Part of a small language model's weights: untied embeddings.
MLP neurons of a small language model. Each row is named by its layer, matrix (gate and up: input weights) and neuron, and shows model dimensions 0-95. Each number is 500 + 50 x the weight over its row's rms, rounded and kept within 0 to 999. Numbers have three digits each. A neuron's up and down rows have the sign that makes its largest values positive.
After each neuron's rows, "fires on" lists the tokens most often at its 100 highest values on Wikipedia text that the model never trained on; "fires after" lists the tokens most often just before its 100 highest values on Wikipedia text that the model never trained on.

L7.gate434:506518495529487473490519456432517462560509492472409526449443480514508494459555502532565468488507517434527465533505504486465502519448473467454526584523566501436457529524445560461461462573474523497458495476483490514579500506437478470456530535536515446420493618508561531574529575559656484412
L7.up434:475523540485582458485556494437573446526566550504431543531432427572486470508499506513566478453536538528516468511481545467539499464478492578532580579521476494577465549585499438542575529464485501555484559478588496552483518499501446411411466517450591445516518508581449524532488490491552532389
fires on: "is", "ic", "us", "y", "k"
fires after: "g", "at", "art", "in", "s", "l"

L3.gate505:479490466554508402467411508498461494571501516566435424424415513546556448467556537428492449501433456512418559524410445491546507477474514502501460539416499470500367472468471458585474531385536500490509618422452547595529488490522554502427456525477519580519447561542503501440543519531540546462
L3.up505:375574500507492414456546461483459438517455441478406459511459522492535480509506464411411586543490503521536503559492416611591538472408510552489542497554428551566487467540544568430503471449565544461540534481471467458459481468506571491480498594428549514450554511523535438492457473481521451442
fires on: "all", "ue", "us", "ate", "ce", "se"
fires after: "b", "ag", "en", "s", " St", "at"

L4.gate100:513404475595529526499533498475505526438495546556522531546541509496445581526464429494470489586466582546449553534470547494503519471598385548510575520448529558469434568537484512465466503528531403449462478429520534467539490551605513486500474576482532490502414457539520628397536523545471481489
L4.up100:463440407460417558493496437523539526418509634538510477531475531457431463418469551560531578626545464522519509480512518480500475575530410473441455528477434578470495474452568551579529519493585562453519471483514521511579483527509520479504503507549482542531455534571562538458448503486443507552
fires on: "ur", "ound", "iv", "ated", "er"
fires after: " f", " Ch", " B", " ch", " l", "oc"

L7.gate241:516450505592448541515448501414527527435410553389464526559557475419495518465486565599495489473551465578463502509375448488560509502446509506469560504486469424544514518442574485467560566561466509464540451573462487472598623538469587480453519442515447543552479401533481467497489573542403468450
L7.up241:516479632456477467510550535442534469522485518524549508558486513413450505573512538450515515516584519451539560560387461467487533484401454459546540611451472458533399597419548495492448529505661489477508522534453506492545554539549507461414457552440468427566495478497460430484525439501466413532
fires on: "es", "en", " f", "ear", "v"
fires after: " d", " in", " D", " l", " c", " n"

L4.gate221:497556526451546537482513454487534547521536547494465505537487458557563512474451375536571584400435597533523500575529571527523519481466498474502502422435507471471412480418491530495356450561491611453421444535593473494519472455476520490495544444481503441514463627503496376538607475493446391503
L4.up221:503522543439508558466508558524490421548512488507554477464429475530493425504516509462545495492471482405435519524485508521496549511412474447609525522552614502457424498508564602490428486541494394542507484450466557521493580509530536497516488526451409504560456580451504554525569535424477401455
fires on: "ov", "g", "an", "in", "us", "b"
fires after: " m", "g", " be", "m", " N"

L5.gate403:405544529446445459540509556434499540467498466514629473534478492551445472485437542499537515517437482455526515498483356521494456474494455430562548491594449598500433455435549511505577636445468537549567491428576455529463488489499508572517457467502547554519517496466481544562421479442517629484
L5.up403:456525545555509595484537480521526430466595527607457467499579400482555594500503532514604500506508426478563488468597461532453464362563519578508495513516491425484492478452556476485482450523504491475449518486520476427453547408575549582543414489474474485497437456420540515516412484494468509536
fires on: "iv", "am", "pp", "our", "ot"
fires after: " n", "e", " g", "ro", "est", " s"

L2.gate217:474378381481462452520451465395506429404474572490486474453546457654451528444484498528475543450517529372484485538418509463395468482543471514518471447422563390528419488462492464502532452485527495480537555554454539456469568494497561543551576558459495474544583628523520495544537589530466526456
L2.up217:518386402451492454483481465482453479406447568461487482483622505599453562456603447535503519425581539491457535532499556497436493524544412557525428424561490349521442463516398464462482505521486534498443490485406504494455481437501470420507549511467418471470524480473556514492532585495497481583
fires on: "ing", "ri", "ong", "uc", "y", " of"
fires after: " L", " K", " B", " H", "h"

L5.gate93:401402449496426437468590482521501589469396500465457474519447507526445478459442522521496466517436454454488478506464428477513586524473554451453471488466414500511511493509600494550519448395488432451525514500516447480582458434392569468453373447393542489536437528413465546481510525504439446456
L5.up93:527380499545352574463501455473478499526507449401469511424469491596430482539419436461560547530478499505541499619405526478572526532377419531491444462553492492553448494477472506565536545559555596437479429486582557544556505490400523535497358439524491528465544533457534464423461500482542526496
fires on: "m", "re", "er", "ame", "ight", "ity"
fires after: " the", "er", " n", " M", "n", "or"

L3.gate476:483509546547471467551421519525510445540373390544541483476436416484554493534462474500433481495586464479495470432503489479522476567518495465446495484485512461528524453516486401442426516540471476583431482498596507490516495631481462460503524405476533529486449517526498565514455582619558581539
L3.up476:531466534550502517503421454528450517470499463427456488604508513485516610495466517531522482460581439555534504452493475445430451399582443545582487544446505435513507463497581438500572499522413599478522403483504530476493394573596490493530521418549484477503490531582533475526501590565487535461
fires on: "he"
fires after: " s", " S", "is", "c", "S"

L2.gate310:455474453510474463561504452510518412443446501515439495429505491581485477454474590535454484513542512466538496454396520460409564476537518441428504510343467475517518439479484526590490517488523549453501451507449396505501459511491519576533466523448513547605513515481434518456535598441537460496
L2.up310:488515465477516459513443446485471475522438493512455482411516444513392403455451514474443488561463615446584463419403519523438515457513505549427517518505485464571476471451502476521505460467559532533512447413436459444486422507548564543521483582459410523561450457468480447414491565504431448409
fires on: "is", "ing", "ue", "ce", "ir", "en"
fires after: "a", "ag", " L", "h", "en", " l"

L5.gate349:438415458540502606486463477517497485487527470533503539543485441510526500467460538380526472461538505550479542531487486513591509511475501515509523462530473467474492541464547447464555482476529474457473478568466480560401450444504525486569509417565504513582473460439502400477506365365488559421
L5.up349:470561495584490533513495512452546430445608512450463551567517533513501506464449616481474474498524351460386492527499478474615525532361628488564498462495491408454522460593481493479562586490468491430448490589488441410518574454522567429514575453570530469460583450393425492547460505521482469547
fires on: " re", "ow", "e", " st", "n", ":"
fires after: "n", "om", " is", "us", "ly", "en"

L3.gate46:517497530451516473488640519603463447525494462493595474475468501425542451436435489491478449597472496456468466487582574479527529441432543511512507533478448497552489598509423428587556411535598488623535521471516523553476496475538514503521491490576465506454535432519429528421562450545522552455
L3.up46:542523532557522387462552431505535433463585596480471484478540553500445431494426578471534420538557537444508470483517565484462520466496527483554491471526500490515535529529460490481568439541548533412532496470507530498546401438484457389410419495512562500460480453635504533511501469507479490533
fires on: "ed", "le", "ated", "il"
fires after: "ab", "ent", "ip", "im", "it", "ort"

L4.gate173:544468572523535558460525578408499395494396468476471511446420519461483565504471552456403560489520487471486527504495476479560529491502520428480511532477402471563587475545457494465530568504471430448500533486543541495599490535556518540504475383650493438481445545486533529518570437507556464528
L4.up173:541555511425485514538475547488355459493467482435496529458473492480469508543426519552490596497520516506508532475490629545516416540475505479509440543375463527509521544523522514480508459530402474434549426464558520495574504487503535465485452473568435529570588585534589492466511509511551485509
fires on: "b", "r", "j", "her", "n", "o"
fires after: " (", " ", "3", "-", " wh", " H"

L7.gate269:486466470601565573408575463471500464494400480484566429521569609534572523471457554498499371491515470551531545507480474486401546496471472467444452437566554488495505458506465430549491529500466428518503448450498468421483524539464481519564423498490572449454512489499563379521517526502458524468
L7.up269:541464522503488521504487456510567564617474475596554503610535592465497411555513506399435479458454607519515551473431572486533599442523449470527490508503489526457511529484577516461446563502475430565522487494397553431500494579484542515528481514480591485515469518486532464528506440496460524467
fires on: "ac", "at", "ag", "ar", "ad"
fires after: "e", " e", " E", " be", " He"

L3.gate423:461609468398502530506518542432531452498454479470412437534520448559505408503430507436522508568540480540556452539503432547523485532543526443477547507518539550520507444477474554490537525584484462547555378480460540431487443504377450507496502466548457507471456393480450546390382523626505504494
L3.up423:482498461459495556504528555493583449521559492453476401608468481538455403532363548536483499409500462534429431485493445610508555524547536496518498500539547529498485485444454523452459501532451458571547449455485508403519498444519497498475590456572515471538430410530490473388464544552529472524
fires on: "il"
fires after: " f", " F", " S", "h", " s"

L5.gate277:406520423485455509519486532554524450531445508532512522497496470529416484528529514488594551582498526529469441486484489556539464521474548580427430579492467463505537454433570491451523576471494636499540503465353474420424491534505463564411527464433534500458567482475425396496410422530519545396
L5.up277:453548518444619585540504538588504538547551506533447508550510475511438565482463491445454519391441484522472566450496533614516573492544524457545510421602477443445500497493537457541594540516440450499456471451429460433460568476456476490511509448457474516547556526497585506533482441461434439502
fires on: "e", "b", "as", "x", "on", "le"
fires after: "n", "o", "ir", "us", "ro", "l"

L3.gate397:475439484369452492550526522575519514469401449446462463470461473549495401552517492525480427562545527452510448507487425496448463403524517437549498490489470582513513455422535467497521445428507516519582554533505535512495473431532463547500549488517454451574579531517446566494417587484521498504
L3.up397:467520501494595526617525552541513479562537501390466464488503524506502467424483591516502512638458587538544477529510441486464467467400486493431471509498431538524522570532569526487568539499507452562547542451559528574510516540416571560545512530547439497522490514448520556458447575495554513536
fires on: "t", "x", "ust", "n", "el", "ce"
fires after: "it", "e", "en", "j", "n", "r"

L3.gate98:575464561547353438455477456501553457482535542465547505553516471496504502454507458577477483563531445416519508550429525594457536525483579464482463535566537456493443410467501461488392520566417474590532518496478433470521515423476472584495516341556448457487588506497438525443478450474476468507
L3.up98:497554613376511425418449419439469565528422506531506444601536493426555527533580452500564592532518523441517495530468475595487574475548520484507599508532475462466503410565525451500497512458492503558410545499407500441596496496438497498443444436463478503481512465503452499445458525496548441429
fires on: "in", "b", "ong", "on"
fires after: " Ch", "ar", " C", "h", " B"

L4.gate43:565450483495446459459538450541466554555478512525556548508563397486553501523410523535472506461520413461467458473524571463429464441537543421408566589450551521470535466451465446446496561350467489470501584479526470485485484502520427545420524454479581420484433646543535451505462516487509431404
L4.up43:529555540449450533553463588508497535487510516487488430530486472411515468465497453514591434454426494473533399528531509519525429571460423515448575485501579462504522505551582446400570456422502516470490524572552506499553526645471468396525513517511612502460591484468494472411422454433493491483
fires on: "ub", "v", "er", "id"
fires after: "er", " s", " S", "ed", "at", " o"

L4.gate63:566518511538493529475415505449495458513462535442472467430529532549514579486414504475510437457480479459570579496507551559499487509497455494579425569466475507519509475489496458562579522505506483538496441464472519503517463460466417520548445523512478522452526406562548461424524619503490548526
L4.up63:562542517501557615495523579471461439520537493417554534476471346489490548520478539592510501537492481530480508479423553510591428431473525490458547543516499509453458492572525586531587533502474530464490425384529551490518457455546497640597437443526469500562495457566559520531526539560530402524
fires on: "r", "b", ".", "/", "ast", "os"
fires after: "p", "e", " p", " (", " ", "l"

L3.gate114:456519572486493531557542481510450514556481525485566437464526578527542487421484475458393549531453476529485463459529457438503554561556472495575482570485431535514490489406399461463524499463541462589454558448562491472550425465546497484461472474416489516488472508503557453433582431525555464477
L3.up114:551468525510489520563500499463512498544415563476496526324431517550550480442542479358563390472433460517542528488546427537547466535491462455530474550503446482507503558460494441530550389485621583506504438494514508554554498453521476531526526557540520539509535503498435537419470536478514457507
fires on: "ber", "n", "ly", "ed", "ember", " ("
fires after: "or", "i", "u", "o", "ar"

L5.gate313:445429605463501606448495481455472554507457473468460533420509516566602512454501549570489490533567575423491514547501539519558520521536551441473457444495472424491548542476391555429497518419529490470553543525451559408575510503471475482532490516475392599535516600531442382472581563484528464470
L5.up313:428505419505495480503572625427606502469513563595456572509493490498516440436434491465599577508506579510504435547517558474581528504501478459532492466447439484559524522515474497405492538498462469583490426465562432530457504552474498447411435560505498421534447491495494493567482612493513507463
fires on: "y", "p", "o", "ic", "w", "z"
fires after: "art", ".", "it", "l", "n"

L4.gate14:426465507512508507510424483569518568514552527411458536507608554508429504476511515460501503574562452493457510552451511469509476498499410516378457492350601489456467566498568481535462553519548504578612513513493341530643475528530500482571410487535507602518533520514467573515569500565538529451
L4.up14:393524458599419463475425524527418512373448472537566445485486504514462545528439539434427529472503526493478542377477533442537462518428575443519489469491527509460455520427477519517537484536484471519444384489483554444457508584560455447533566461536562480430550509564499480534436409557549488509
fires on: "ou", "n", "od", "ation"
fires after: "r", " L", " r", " R", "er", " B"

L7.gate94:448384484449543462546516367445449460531474438511525566511587493594527568491487516555496459472560480385544487517444508524423464582349463389457458591413517460439449498495501451565536451387525457549483611433547518481449417532455482491582481522558515461535477462455474446508536482495495466542
L7.up94:527619482489474434401486505508512556517413546572532373501514558538447473510583382538505533554542441542520411568553513517491450532418618490503467434488513532465482547453522469469534557492435477500477569505505482479545534489500634478486490460507508536435531461588534553509501460511445554601
fires on: "igh", "at", " on", "v", "od", "av"
fires after: " h", "e", "re", " H", "o", "ie"

L4.gate56:456563455581453556429490579537498495511513554411489454417566523419408466484463386444578437560465446473421555536521558609542540592461453474413527466491581533491527515518515415416428584549452526516524505473455475467555492456446505510483448533492538575430489483438467476497448502489483521552
L4.up56:468535545490546526486463520547357464538597401516517376495470513482359503533439561425547462548570601478488543543440454528504550528424535524585413491553536478497431563537543442537524496545461480485512537532491363469631493422572465547528563443508523578472521559484528487390546520564563560542
fires on: "ou", " al", "ot", "al", "re", "ay"
fires after: " T", " t", " R", " r", "r", ","

L3.gate203:438457482449514526537454550528507474599563455489439541514536503529472479550573469535525518511483581524560527645427528436441493586497641359498604556547478439533468548475470538569561457442480502514480503519556452504518526469493489429437526484528456483480457462484438502481500516479521444527
L3.up203:508460480435408529516477379506537472513474484534521428530494475431473479544507520499429503489508579446555490457537505531535528590473533510481583534512467455464540603453454502479467541493478457448469512433507471546503503549490389517465484501482566467399467473496502571515571565599431466423
fires on: "ow", "ap", "ear", "our", "un"
fires after: " J", "es", " p", " s", " d", "l"

L2.gate154:479536600464513467526497497472547509547613581455490515489435437402483406490490456509523482394376628550492517574464504460504533437546459453479565469493531454490482462450539499520505486456426518540551520478551481606484553520435510515478514534519585497483485578499568485563495535461525418447
L2.up154:538490435533508517559376517411568502476528512531545458403404381427480447536478520444525467443436593483515523528534445450485474577436459501478600468428528552505495501395543492486501531480486577538434565421506540512493501532459499553463480451463619443507534426421484481549496589615456458460
fires on: "ow", "ing", "is"
fires after: "ur", " M", " d", " T", " p"

L3.gate5:471521494532493548534498497519452557534513517491468455534522475546491544539478500488534439511496472480580507497519558508411354452530530481492485482449497523395475457597497511479460521562495474470503474537504569408509536540477516521524433469517520561515580494589498549587430554450463501490
L3.up5:529478417455554586464496477520498510428564525478509489492563530537511509524422497502543475509534557521444494525468507550524494618417555527460568555529473478502520444494530505456396480453561542487399424505545435450467507587411497606509455517488514472500548525496551545479482438579490472434
fires on: "he", "s", "o", "r", "her", "so"
fires after: "ro", "is", "t", "ac", "y", "oc"

L5.gate396:525502551575483521522505453525466421507562514428487575501539415521457429568476508483444507506578499432541462491486444434390474522402522551626470570551505510552381437461509502448530534508407521492488464482588470448482486528615458574460473501520472467520447546500512559373422466539465524501
L5.up396:457505575524441555494464472464543584432531466476620523531477476468553524431474526511394541542496520486599435548463488432534499570527535494554494555474544509524510469463513566593564494554495517469605513454469408458482511481465465511442498490489516542430463586503477573571499417483552496467
fires on: "pp", "end", "ame"
fires after: " a", " A", " n", " ", " K", "t"

L7.gate87:439512451531550597514524441631492508534401480490510480494498485497499439505455446433556497539513456514490440507473573526461562510487480468445526483424546494486509585513511439429515492586566530477537533446552560509504454537571514524426565382409539548408408553503571477507437568591505462445
L7.up87:528456404565433424537539499551521549445378408511480572515494480461561522560507489508517483522407550616494459546549488435517546488536477503490520487549512510551571479488523459476546541538511538475561471492448564430506437482398501541575516502476528568455485474539515502497546626594456477436
fires on: "al", "t", "g", "he", "ch", "y"
fires after: " at", "h", "en", " c", " s", " or"

L3.gate491:518523518527471487581563546567570576463503553488489506542470470539481465527499519588555468399470558516432577480457441567504466567454538497483471546479492493422487588519533584540516542504470555490485468488414514569542518452466443466528488502447470563490505389539481651540531475479450534533
L3.up491:437520513429531500552545444464590460458572470518478536484514499458490573499493546529482448517424553500470510476574492590553467484499515501518465553513472496498469539560434537498462455612450564484530500503610522394520416548518465615488550465422552527394382585510416492431483546403499496475
fires on: "ad", "\n", "or", "•", "ive"
fires after: "r", "a", "an", "at", " r", "ig"

L5.gate262:398492560544455549559481481479445509487474569519543454520528529503440494460492480544393410469586378578537545463527469523548479555460519511494521514547510460462507365564527496536412506437550571512495467494497488501600530508506459535570506542601428455519488498460452499621492563488516568548
L5.up262:463514511545497518610553459527351466512401458454466439482448511488577451501593500494439482473542556559489461446558514474473555567483530488493496524433447527502485384547584569445475479451519631467517461510550546503465506439594500493579548408502390494523526566390487496578502520443513529540
fires on: "n", "gh", "ce", "le", "if"
fires after: "he", "ou", "i", " ", "h"

L3.gate347:523542455555555530520474502544547434505462533583506505536498489429549474505462539494491551525491461552552518519466494410460635534439459458514540450517575392497479532493555622467564519496429512539596476465580411575426474557474487531418450420561468434489483446423595508423459532436503520454
L3.up347:468519494509449467476429460527475508566548449573486497583495475475435492542427547530484429463524452524399488474378565402480490483531490557554545489456576474454544526469490490487555516495555513627513516438499526501580576491487558529577496518563544416558414504505550492352405558501440411507
fires on: "um", "ion", "ue", "ions", "v"
fires after: " S", "s", "ers", " s", "ect"

L3.gate34:591514476465494452504330584568463457553458425574563532432396507584484508525469536550473488451453553504505528529486565487497498425536525466513606501569529493452525508383563510492446552479495497441507609550491487568454494461551522542403465478556485408501473473472460508486460601458473528531
L3.up34:422496498591482376509435539441374482508521553526513499467532472491469487454539508555505571488499471406488541501530473537476458419531446427470478542549490489547532398657477472495434439470445509372475486510486472526463435474481557516467488546484499484499548483477508433483405410418551614494
fires on: "om", "o", "ad", "t", "on", "ak"
fires after: " s", " pro", "o", " to", "ro", " o"

L2.gate338:502439416463528453457478515461509484407522436472522522511549481554490371500434524605444554610526478579524508506462517467453523548418535557519460459448508401514439424519591580390489458565515514508559586435490437559533436554501540497574481509516457547505475551517496450477513494539599513569
L2.up338:533518514557510547472548473484477416479544377605467560478469470586482514482453540448411544480503523507478466509441529432479502628428505541519529418524555480489562431486488556401545530510449430454525579441541400530514511516477514429491436495570494408508517560567371498494523452456544480488
fires on: "\n", "igh"
fires after: "\n", " h", " H"

L2.gate429:584537481385460592540514506524457474470518531405501449651584473516538486464453620550491485516452528441463487553541463588490537541453565495532557501530498433510438529311582577431590476518551496495496511476503484489527461501488433563470459507541567583515447516542499564486438493543502605474
L2.up429:491513541529499575558525532497481465513525459462526459597445463533512446515460558498495554498429446516574443464553538475408447544449513482505559449595468448502458435394561500464587510526523503486518430495564416447528523457524443492469460540502576452485514453473483510515407446596573503503
fires on: "pp"
fires after: " a", " o", " A", " U", "ro"

L4.gate332:578550419631526485460418506524560506447442427553469526579468534543496545472462518540417543427539569494453465569532426363466555448401513482596581471598485488439492419477507507550440540482529542495477541554564500490463483500453595480440476454475534456358434513442531474516482563504556520433
L4.up332:438598516543461493471449470490532484463544450420437531439501549482508369455428510467531516522497455553556522537497537544484473464580583523451487522483493393608466499503499456447455514506475489428544554542543515538555524499494563597435507575469589507617405484509496451534528538433490582558
fires on: "o", "ak", "ist"
fires after: " to", " s", " g", " m"

L4.gate107:560475479530515468498473485420518419526428483499559350588463417468502452522472499470479528486461409487486515524438536494544562527509488420443486482505511518470578489467561481371537516460337451483492388462562478518507384507506469496487473459533491452542495509445407517442482455469540572483
L4.up107:535482589496520494456539569489527475512448510457436422437481540470481492413516517545551424550438515556436345441472510513390553450579447466538513423486475442483580455501538525382620420515471486538561493509448446418605547559547595496446490419526541456477550525518495499470429474544565439475
fires on: "er"
fires after: " s", " S", " ", "pp"

L2.gate426:564440508400479463522444449536471384456519537431523500556514533545476506500548628555485544557494489488489579428460446544452643476557520572511502478519428445442506446555550490513430481493500488437489520559506408567390442507532462553509429453516383426498554483552473423425464490474621593490
L2.up426:518481462478498520472556526517489500541530501575587526538483524447506502485502514505486461571546530466477529518416536534531527569478443476501501563546534605379602514526432485520501489523465440501532358505547562472418573595498568490519486487494580418528497508508574523484509388553456563580
fires on: "ed", "ad", "en", "ight", "av", "ak"
fires after: "e", " le"

L4.gate28:523502514520518618450464488530449389582494533528493484447543446545509470433518471439594534379581560490512507455476475556501459557477532510597477572517490535534464490615512506570541510657499475491493488533478509572550476425450497485403579449473466505494484489452472481479508534509451505533
L4.up28:534494507502441458508471490596510500520477444508532531419515486506476542449466477614482547616443508504513385521500566394534460529525563485555531518542467550545509559478518525566547517448544443587560442521489577583517465484405450435510499495418460550507522488533510495440459467524519537576
fires on: "ed", "n", "k", "ff", "en"
fires after: " M", "e", "h", " m", "am"

L3.gate373:470464510560500467486534348472497421478462459416531554464479517502429653485537491476430520482548414554451461458573456511466489451542493448430552525446534454396492416474513434563476575507526543527491492405513459486446448545572531585459447521458537434549507486508525524461548560511543512498
L3.up373:561533515556554513462429457468535502477504414475562549492451611531474478471493542477457480376384407547526616476509554458508509492517521551555416470459503459481465523537456541540466377516510442545587450510465529444513480434428533505463437544412481471493538517483446524492531460486556459522
fires on: "ar", "r", "on", "at", "y", "a"
fires after: " A", " E", " be", " he", " e", "A"

L7.gate500:460530582447477456484552531525418533435423394463504574492493518445528496592454556485516444422494516492496563451511460465490415598543479563533553435555560578402434541541539496504534571441499617446518506542398544586475490479460437578597543498504432524496478456502460533524500553503552441480
L7.up500:509466500528601450551569363498484560455425497541464548568442553488551502509489456562486511550522482541488472485560525531537460467434565450563422527498560507362561453512473519460456486514563609479480413459518572446475530483450438545498474451552394438469481530504497528573512483467394474549
fires on: "re", "n", " re", "le", "her"
fires after: "he", "i", " wh", "t"

L5.gate511:494571486428576537590529511477447495508556528412481626495494514552519511455493534445574493476447461456513495521448436455576483487453437433539547479537576487503515502502548544456540317535478458462539500514492419522498536502463530505465453546460479531432524493537469489458573475570475484532
L5.up511:554495470461508499516561473468473532549507583535493570525448509464476537542513556522393535543538492516486508510448517449439431488468458540541498581512560428491515582406556467427570379581590474441474558520381538563491459588570461522489457508468461492485427513480488521534457549519486487553
fires on: "ol", "es"
fires after: " d", " v", " D", " c", " f"

L4.gate378:630522480460451520504460451518512535492553520458483490443513495540506518498456498589533365450429422507470503512554407447628417455487587543548371471532464508540491510483603499524551495472473588482523569438453506368558450492462542538441564462460475530417559426489409376528477528498453557529
L4.up378:534519563538475396439443434558489605474472542560459473505615610582416497492521469506663532515579495475488402495517527482465599419477463497521435484432567437464430529460521521519497484479386465478429503441507518479512540574490506469475498516465495546563499561504454454489498514511529522577
fires on: "st", "od", "ong", "qu", "nd", "ial"
fires after: " m", "he", "u", "y", " M", " H"

L4.gate93:492439560458549510527639563632452574558577464472490472542510537493491437460518502490435462541452451438494553569568505460563505481538444496555445577433503524426551566592562446448530531502525543503552577599400437496543514427535499458580435478585464537551510445586447480366527490453586449492
L4.up93:484561536482479451502534538548554473464470455488436474524475560480412433495416514496494495545508489476462516537511435491526582507489570514526563481556535496564478548521517550529462537452534560464518548505482527488475495504508411489426549478478503471510475508590366530546470454647527452467
fires on: "il", "ed", "re", "et", "av"
fires after: "it", "ab", " W", "nd", "b", "W"

L4.gate232:537541435458531567504525496452539496504565463560513412478520374600519456439441594420442500463492491544426505437533524470492567456600581413485507481519410505531473445411509565568490482476450476536443541544642430570450593597417511470468511540508501480494477482533612496590448514493527493424
L4.up232:525442482482477461466467533482504522449455538475511613559512509540542489508514474532588490602650529462557482491617473437424424509492481542432566464487479513557518532438537463445429569468536570483557562519471510545480539405528619502460459576440575447586525450454419474493568485487472570568
fires on: "ep", "ch", "o", "ak", "ew", "oun"
fires after: " n", "u", " m", "re", "ou"

L3.gate144:476508467466569492519436455513451401543495592530428429531506528493550413500581502603571483533368579514525450530427500487527506551459548511427533515412562531493470469466452522416485363485544562592457506510557461574449438569514506544550567476541508507466505527544489453448464447579520455581
L3.up144:477511405460442492496557534562536495451492519476530514517474561515414497502480451542305477522584513505414492516542507503487500540420440564493412451531495540439545505476529553448550446533473416394419556443514541519450561508480559480546444415430468417404483537454500563601493496534509537533
fires on: "av", "ad", "ow"
fires after: " h", " H"

L2.gate81:532472450495526481475439458507499411501475558541449455455454490648437466418491536508492470417560557397488405529408566501426499482547479517376611601471498446516509524478501506513483422431552578387480417465510490408490589483575475492481543521462444529415516521555464577481542525446577539478
L2.up81:597421448452510482499478524622471538522429510443422417513604506575464569409499468511470436475585537455457502517440499505461512577539535503391588558519506511471410506512480519519520475459571527493470492491525550532463550434470505529460622494514477535487498556518494521434472517560528598472
fires on: "ri", "ay", "uc", "ic"
fires after: " pl", "ust", " t", " L", "y"